python train.py --n_layer=8 --d_model=256 --n_head=8 --n_kv_head=8 --head_dim=64 --d_mlp=1024 --vocab_size=2048 --activation="gelu" --norm="layernorm" --norm_place="pre" --norm_eps=1e-06 --positions="rope" --rope_base=10000.0 --rope_fraction=0.25 --qk_norm=false --attn_scale=0.125 --bias="all" --tie_embeddings=false --parallel_block=true --init="normal" --init_std_qkv=0.0302 --init_std_o=0.0 --init_std_up=0.0302 --init_std_down=0.0 --optimizer="muon_variant" --lr=0.00842 --lr_mult_up=0.867 --lr_mult_down=2.0 --beta1=0.95 --lr_head=0.00605 --grad_clip=0.5 --warmup_steps=200 --schedule="wsd" --decay_fraction=0.566 --decay_shape="linear" --final_lr_fraction=0.0 --batch_tokens=16384 --seq_len=2048 --doc_mask=false --train_tokens=166900000 --steps=10187 --dataset="wikipedia_en"
MLP neurons of a small language model. Each row is named by its layer, matrix (up: input weights) and neuron, and shows model dimensions 16-111. Each number is 500 + 50 x the weight over its row's rms, rounded and kept within 0 to 999. Numbers have three digits each.
After each neuron's rows, "fires after" lists the tokens most often just before its 100 highest values on Wikipedia text that the model never trained on.

L2.up712:503527469634474509485592450472469582368553435466537422481449420497464574581509547462547496486449448456588480491475462554483525486491512561575558390551476497596564527537462527390544413553458468589578472496527448490557479495503562482478505494503466463472532453520486522501483526537411549529
fires after: " R", " r", "ect", " t", "or", "ult"

L2.up407:434493534511541482556556494504514502431461490490553433482524559487506458448640533427548469598486523429432597554559458412518441495478573455536501454531506446490494422476570527442524607535502562456609580498565495437470528499437543493433440410458441497525482526589572452529550433565498460564
fires after: ".\n\n", "n", "b", " b", "ust"

L2.up224:556541491509533493414545544436520521472529499497475495572478535526500509396473510496387464569482578563509475530407415439477493494437422559552545493484577577521439524496536483517515469555456517471503492518456462446487473522437457470501545496430497455413449535571560496447549554498416545478
fires after: "19", "20", " is", " He"

L2.up694:554507442470509506476468478521629467515553442597502446441590506533547570508440495501560543525488466510447440484538534485424411504470473522497498457474480488574487447466456519486488532456444517593467445547482450551507423495565602506488565470522448476526592412450493525523548555513504438500
fires after: " th", " c", " f", "itt", "ff", " W"

L2.up865:540382543536438426485512445512485477401510404517506549544549525470548484477455613489452467485517549556512640496457630458513479542458456538527556519506565474504513428507467510524427477502566533459525534614465578566541486577478524501450442383515510505465510542525509495561545424454483547530
fires after: " ", "19", "20"

L2.up659:459503517585523459470546507505411549421521472532562480537530475560528474433455471461553457557501543484491431508478529455452391459546555546474579518556459571579470557561482493403437427498468586589472530509508499420473507510595500451572529451483502404485490449538581505531420497541499494521
fires after: "th", " G", "op", "as", "uc", " W"

L2.up738:554395504497432497548512538548598558533528467507512626535560416477442474514451551602475488404504458585524442464459486557500434527518513480461589499508542428444455483501480530521470491535556499484515534477410518431501557480597510372481526447550562477429459423524438499409562594503484564435
fires after: " ", " (", ".", " −", "00"

L2.up997:602413463537522501477589471511530515442515436479550444555536420525500533475408497488555459465435496549532541493563522475503566476596455463576562509402401547542505550529555555549527577451403478567522548474516525369564479472417488426506441461493489471402579424546509557499473443464486505458
fires after: ".", ".\n\n", "\n\n", ")."

L2.up225:506497588480579501536510550463559488492526496484494466538512442537553472579421483533464508490448451585536485446525449498521526425537473471554518555574486600487527456574515510558544528557459534568408551508530461478586499524505512575477461397519487523376498505442522488515591475489488358546
fires after: "20", " the", "19"

L2.up675:580488505527481543502545573403465409532408542573521529499579421455520419473501548544554509578448532572452450559395526527424422475473535494504603485521532519491507484539439471544509486510572472578486495547530461433501537486579468503480511506493493510501600446540521541471515485464458540481
fires after: " ", "20", "|", "19", "-", "18"

L2.up141:456521469507507567520457475504558440522576411507480426511469488515547498554409578485474480644429547569452441435459441564514501454482485456553546424483473589504511425448416495480439535450418509530545485553598536469513463529499480527442474439546532587452564455506564400498565481466467472449
fires after: "19", "20", " ", "18"

L2.up943:578519496490513433536477573497448529529496466491345567490541522435429455453461514562595424416458451526415541516427528477450560469474509542613479543521515571449443501550456541550545479534571488479521481459466397559516528612565503548441530501485400482456415471554509455530556417518506491515
fires after: "19", "20", "–", " ", " Par", " It"

L2.up711:468507583555622493597530549508467488527519450461559471524530452419543528461478583526588495506449494520454510521489515492479489531411583464490577432538605517551530482481444579573544455528549467405446486462457487464468510465536478484482506485485503504498561433583538462490528455502434539481
fires after: " ", "p"

L2.up484:531417578578501547546502462484449437516480494453482500420529535415529452516422483466495447466516479505489417464456451502490538485481545449487485392410486528599543440472521571427504482436620522515515470545496476415534443504508500568516521469497503425496564496553588480574625420517464438473
fires after: " ", " e", " $", " O", " the"

L2.up626:450462510444521509487542492503549565409502510577553512528518617411463553460534406519510496586433551513616502507513485460487459510466517443500538444524501529583519496558504317475526484522496530564474407496473481512487506542465538515416531490427445547519432501531397513509545443449521561505
fires after: "20", "19", "rit", " "

L2.up986:596441542528477524522424493477559500575527561545511444526579395605495490519557461505498577616453540546471478374512553510418454529522569545459505562495529355516470477528552589497509446483532386584529560584590553420458510420532569491466446477469566473437496482498448515547408459541484554499
fires after: " ", "′", ".", " $", " ("

L2.up268:552477461497417533541547504458470520465462417473511501524502553441520457381548479505506490578481479478457513552495536491525416513426542435528458495466425454408497512598497530449525474519472466571518479469498460502510566531506556479539482551430475419490449466490504475458513535543555482528
fires after: "19", "18", "17", "20"

L2.up778:514497485506515542582486512494598417404442500433447436495540478490544446491498520457497585540494535528499577452495509473411446532428503463521407446488483593519476490388484530417490371483550521618521471530470438463606461464501565453534511387383516469517552519599487565518483527475478586486
fires after: " ", "^{", "12", " (", "c"

L2.up665:663486548473476503512418485483556468570497611460473489498525408496538492543483501526469567580443554614549517478476519547469517525457502500468568563533627472467417505469496608570546464477485484578464558566544435454520487466577496471438519468532452515524555498501444555531492550524435452530
fires after: " ", "′", ".", " $", " (", ","

L2.up373:449486554534553492493496434481506558617496436514505543483473511531447537508386429422580583502514427495515567516429486453473590557479528520579554536457575517533503440573534462454484482537468431525506534508468524525473485480519425521500485599488462443509543499455463462465573510465512474493
fires after: ")", ",", "),", " Par", " It"

L2.up632:506456516583566507432485478493555424471459469475615455529570429516519508506443517503506436498449545581463534459458589507515499483449447464557565488500549531396485405565464480573483436473614553534478474561476442380502498478578455431440495540431407474516538523434515502417559552489490506448
fires after: " ", "\n"

L2.up235:569514519477509505564502565439546546513554588506517440497552523513491541485625462455463493580518458566382510483527489479488548472512572587461568435505492485443522516438480496429418548460483464513483554429557511455493493446523505511553462578447564582495557455557465519383495533465556524468
fires after: " in", " In", "In", "On", ","

L2.up932:461484439461552515467492470450587542545489500499447416559539438516548445513462456429583472558520490495497518479451532531518516563481487470502457433449529430483598472557448532491417565581460503460485535453482539540476479509526619509462454484473527554504499507509464506448507542537535398561
fires after: " f", " g", " the", "itt", " y"

L2.up759:470492499457484459520453407498562588469537508490472569478522462482516515579517588454562526649565498577409549545510412510436489548488473410549631485503530529579541525519539566506512522505634539442603470464530431434535424532590427456516493485431567515521511451477551481458500460531440546477
fires after: " the", ".", ",", " |"

L2.up401:613487568502612523584516572538551558481501471484494449577526449541493480529517430498544557492536498588537529541512525491446524457453484512529453486482387464493450515504573399525499518561502483465465439499462462593575538452486474449463511488455454496565511561526506494560538521555492507518
fires after: " ", " $", ",", "fer"

L2.up971:545516531465466516434467520516544492534496441440483424532457453502432455620496476495599578546484494509511486560468517610514540431512529511540514488482484403408560528459450579499529543414441497507492519547500421499480438534495415498496442434462641505461540571544477509435550618552457525480
fires after: "20", "19", " since", " from", " Born"

L2.up427:564544515531543530539582551466495498497510497446409505512471386511532607474485541491430452531471522462516445383489521542539472420525402465556505597522566480569495543518433520538513477484460518517505504512484475489453473453501596413559468415534569512552422530440589473515459478538500504526
fires after: " ", "20", " born", "19"

L2.up62:522456494542515549488421454486571474570424587506520473563514394420468506494560503506551583504493467509551545426555539567445546452499516494518601494584496450533542520539579489467522456477553442507491480536625530496411485550552691430517518522492459452598484506479594498606460475510576413492
fires after: " ", ",", " w", " $", ".", " m"

L2.up323:623558497503481523501513436567515544503523529464536529432425485416493516392508532506507557615537539607487527580560507458431477507405485460500459509557527477508519478528528527606530488535459450493506464521512526556473402517495531553524488554440440555484516470569499586469496532436498358545
fires after: " |", "1", " ", "3", "7"

L2.up18:532570554475558521599463548559518406505476520498534475462491460536513496493590472481446448599519409504480514461474492562433432475477520599482452566520463417529483504532494499466579560490546539415507569557414454481507489531544488496521564549525497468400550507517437510470538431431455526508
fires after: " "

L2.up287:523565541546500494398468506535518544607502429597529484557448472492529515526453541492558495530476635443535486491476484521514459504479494482514475485490498512544595479558430525476577458429520513511458433457540502524528482405519513407483467477489513404389499549472483546530475596479414558434
fires after: " ", " r", "ru", " R", " Born"

L2.up555:539523495551481537492422396457545613448494493546432540404563523540511494432424454453433545524517409528467528521561548413455585469599474388511426561565466494535555519520499413457554504456492399498500497498392464448484451501560484464493484569487493529505483593445558557589525501584498473448
fires after: "20", " ", "19", " sc", " R", "==="

L2.up222:481555491535535551576454517587553462473490569531491515478548559498580486476440483479459504499514565527460501509493467454388437495508433503485552558477533377415602350518520507523495523486537448419535473529444534471515467527533522482465543434588444485407544481533574554461550451424504529384
fires after: " ", " the", " The", " had", "."

L2.up913:456514461419518528559538450524520430468497497436478456505509498503487406436482554410506434433529516562561535512546559506479520458525433486489548432507538579482431501519561508549565447446404429542526433513570445565445457463566552516508476469512591507474422516557413477444511566519572473561
fires after: " (", " g", " m", " s", "as", " l"

L2.up825:523512529512481522467434547526528563424533538464583496527519432408543452534631476473577508536444452559511475467507551540575445439498476595523489445512487464564542489565618449547580487495467572461441474493460452594501508497543478488500489454468496443470556537561510457533510434518432527520
fires after: " (", " ", "th"

L2.up338:547560545513546561527591537488505599539441494562460481473515667598533474432459615475618496459426433474490498501507495545530557478471439500537386511433546528457498444522463436443422464449450490564500505423497477437518501460546619482531474537430464486423460569594534422540553501577520489454
fires after: "°", " ", "′"

L2.up48:507417447518443554550502573510447466568517549505565527444569533475453499491454445490586554490498481511467485578551605457478494467519587461468475512495542540475429539558497458470537536498485465430408511477477550499504472512468427435527534488456504482528603428561549598550465503555457472508
fires after: " ", " (", " d"

L2.up650:520469529507436612481505541479499542447562496496509557572625552503471421549582467494445499518464525506513484439617453446516502415554463543516551485445535527572479468387435430430474494530471501398447483465548439443485553494441487470456516509454537491451486440459482477457535516416467531498
fires after: " ", ")", "-", " F"

L2.up624:525435498431585518462472441480407507454480539507413469513469517478501505553584445526564488580579436487477479431539498531391544460556436432421534431513453545456495502462495530583476469546534478507500448551597480524452488487541553476491551561496442508517564475468466488547534551508554555463
fires after: " ", ".", " $", ","

L2.up639:482601457421537528542563524532469496522452475495504519492579460558448460463515565535481520500536561459499453526476510531474484514484547413455554465506487558468434537558511436457578347399441532519416499528586449502423597530511470360334480493486449549524470529521461459489545556522410481560
fires after: "W", "q", "-", "P", " Born", " P"

L2.up435:448542564516497597439449509527562416439484565499538530548435498552450567521604452499463634357467548462447443458502463566481479516541415489474486516504516541511604419679525550447576549515389526526545439478562543538468465470513491446434490426486453530505452548436508586482532581552451532583
fires after: " ", "ouse", " a"

L2.up689:448499434472447523513488472500468446400590534544527471493550512543565468465493553468496549454487512492501572518432487486515487449477614428532434538491517624600469534487550570416497443508570451486448636479463456458513508536544477456454494416511473457519546555478538573525563514509464396462
fires after: ".\n\n", "-", "°", "\n\n", "==\n"

L2.up273:545501554425514491572456500421435532527488496526510504497482582554541513485462495521444450567512433577470429514544485448448508438443378516458538492454506546449433486629475489518566422511462425526460455443453423468518447529546577566478539555482565511488483634588450458512519573542552518450
fires after: "19", "20", "′", "18", "17", " ("

L2.up274:553519480532504527500477429444570521388451525480474474487463562509466571560514519418490581521464574515474503485487470528452416516496560489541615412503580535521594506425558475481516568484406567469443486476543456515505496455490422459405477480526525558493589489429548434483577510376394444553
fires after: " ", " In", "In"

L2.up589:547392524628558418536450462424424510422515444582486450504518511538476480433459507573465520517476528531461483547444481527475598496462443453500523475510481638576407478419453522502523524517509450528417604500405543527424479522511547579511538581523521454466596535477549466552470516502527514549
fires after: "19", "20", "18", "anc", " "

L2.up543:466562565525535506432552380487532540488594417618474541428494534463539463482459394459446582496577382458480514597465558568536494515561510482509498467466642487547440364586488556511495492489547516531455442435500485468514464512581502494529522508539492528394495448561470511489498509547493399485
fires after: " ", " the", "°"

L2.up138:562462540597477488499494519434445425492483444519503434499470481474541418574500531448471470514489512511490499540494470459394489454504551535510579553424468482493523462469536459488580490498420578506492504575500538464483502587500520446538483445528515499454551473560517475423565496451487580507
fires after: " ", "19", "20", "cc", "18"

L2.up229:458530485537513517411445519454481518445489456474554453560489556524571530482501479464402425583489484487501378482562606578520497495481534507482531424471491581593533497509440536465590456489435512506530376524496495580517503573474532475536500471563535541465500532555463467477532483537511565624
fires after: " ", "19", "20"

L2.up515:535581612468420526574467464523486470542490573553609476571552481496536547524528614435483505567553615554494530491528458377470476515577495442517410511510455462447491398408490425564493558604467534476523593426512508468483545500445413462447455524462458476466471489564555489523565464488420451493
fires after: " $", ",", "00", " un", ".S", " U"

L2.up1018:477484506513498534494567462513497573470529528598546549488560506433563529539521468508474525430499518512463504627400470534384396534563575568514528499535510393645551487521470445457463530452470511490547469535509515493487459586466475458419473502482465558477546507476597579509474523487467507540
fires after: " ", "C", " P"

L2.up885:461447470559496522550572431610436606497489477623514576450441592526615573539465548524387519616506513449494411501523419473510453483431511449465484562506619551497493513512530476483436386474585464579461472451586390498470498463586463478581468514470549470396515566606514437478534446499446446479
fires after: "20", " ", "°", "-", "18", "op"

L2.up128:505475535530446544542495562475506494561525545487569463555574479585462580526597527506469533483484459491508441531483406449529578494431554518557420564506516443558518517572478458448547467494452539502568458494557450371459545450576527501451505461515496494463528492481466483513563478503463492454
fires after: " ", "-", "44"

L2.up591:574525551455478554542515550535489420504563503511460449517610435438509464530546558511556499369508561563504439475443477497507535537450524640465576517436536439510490485559535458428479440468532526417595501518500484423480484542513571548433543548507507449497432501459472512480585419500485574513
fires after: " ", "-", " R", "il"

L2.up336:499521543507487539474487482498421525504474518567478496460581416523496575518424500459436466445439461565453523503576516490490558473484372517534549381423544537602442428463540563355510500476495506430555451535442440536529435466538479494531502456433461491502453561521488434427491465500396514528
fires after: " ", " was", "ed", " (", "ersonal"

L2.up313:539480531494496550554597401467512495481429459444556458533530433507524505552496437509531505516463493419410567608502551550535495532482473475510478470471544489400585502559574530380495499500486468469544573472514539509527504524416496460470516500537558569492533497583504387401426587541577470479
fires after: " (", "^{", "_{", " $", ".", "("

L2.up564:536625590524489442547451503514441531464554515440429541450528530459494467468385549455519522417530507524493520534574506533532469595438462450487518485524580564522497528516452601450489555487470508432488439427414531487416483553446498458502509495504473487443448474478568414516518560506511469466
fires after: "20", "19", " ", " comm", " the"

L2.up990:568408566443493506467419539553493571555532555512598485540507439551552502426448560458466550545485438590473480511475558570489530537500466513385526445457560419557543488486526485500495435586541439488478566517566506501458590509435519536519486520495494427560615548494489631492529490536514476507
fires after: ",", " ", "s"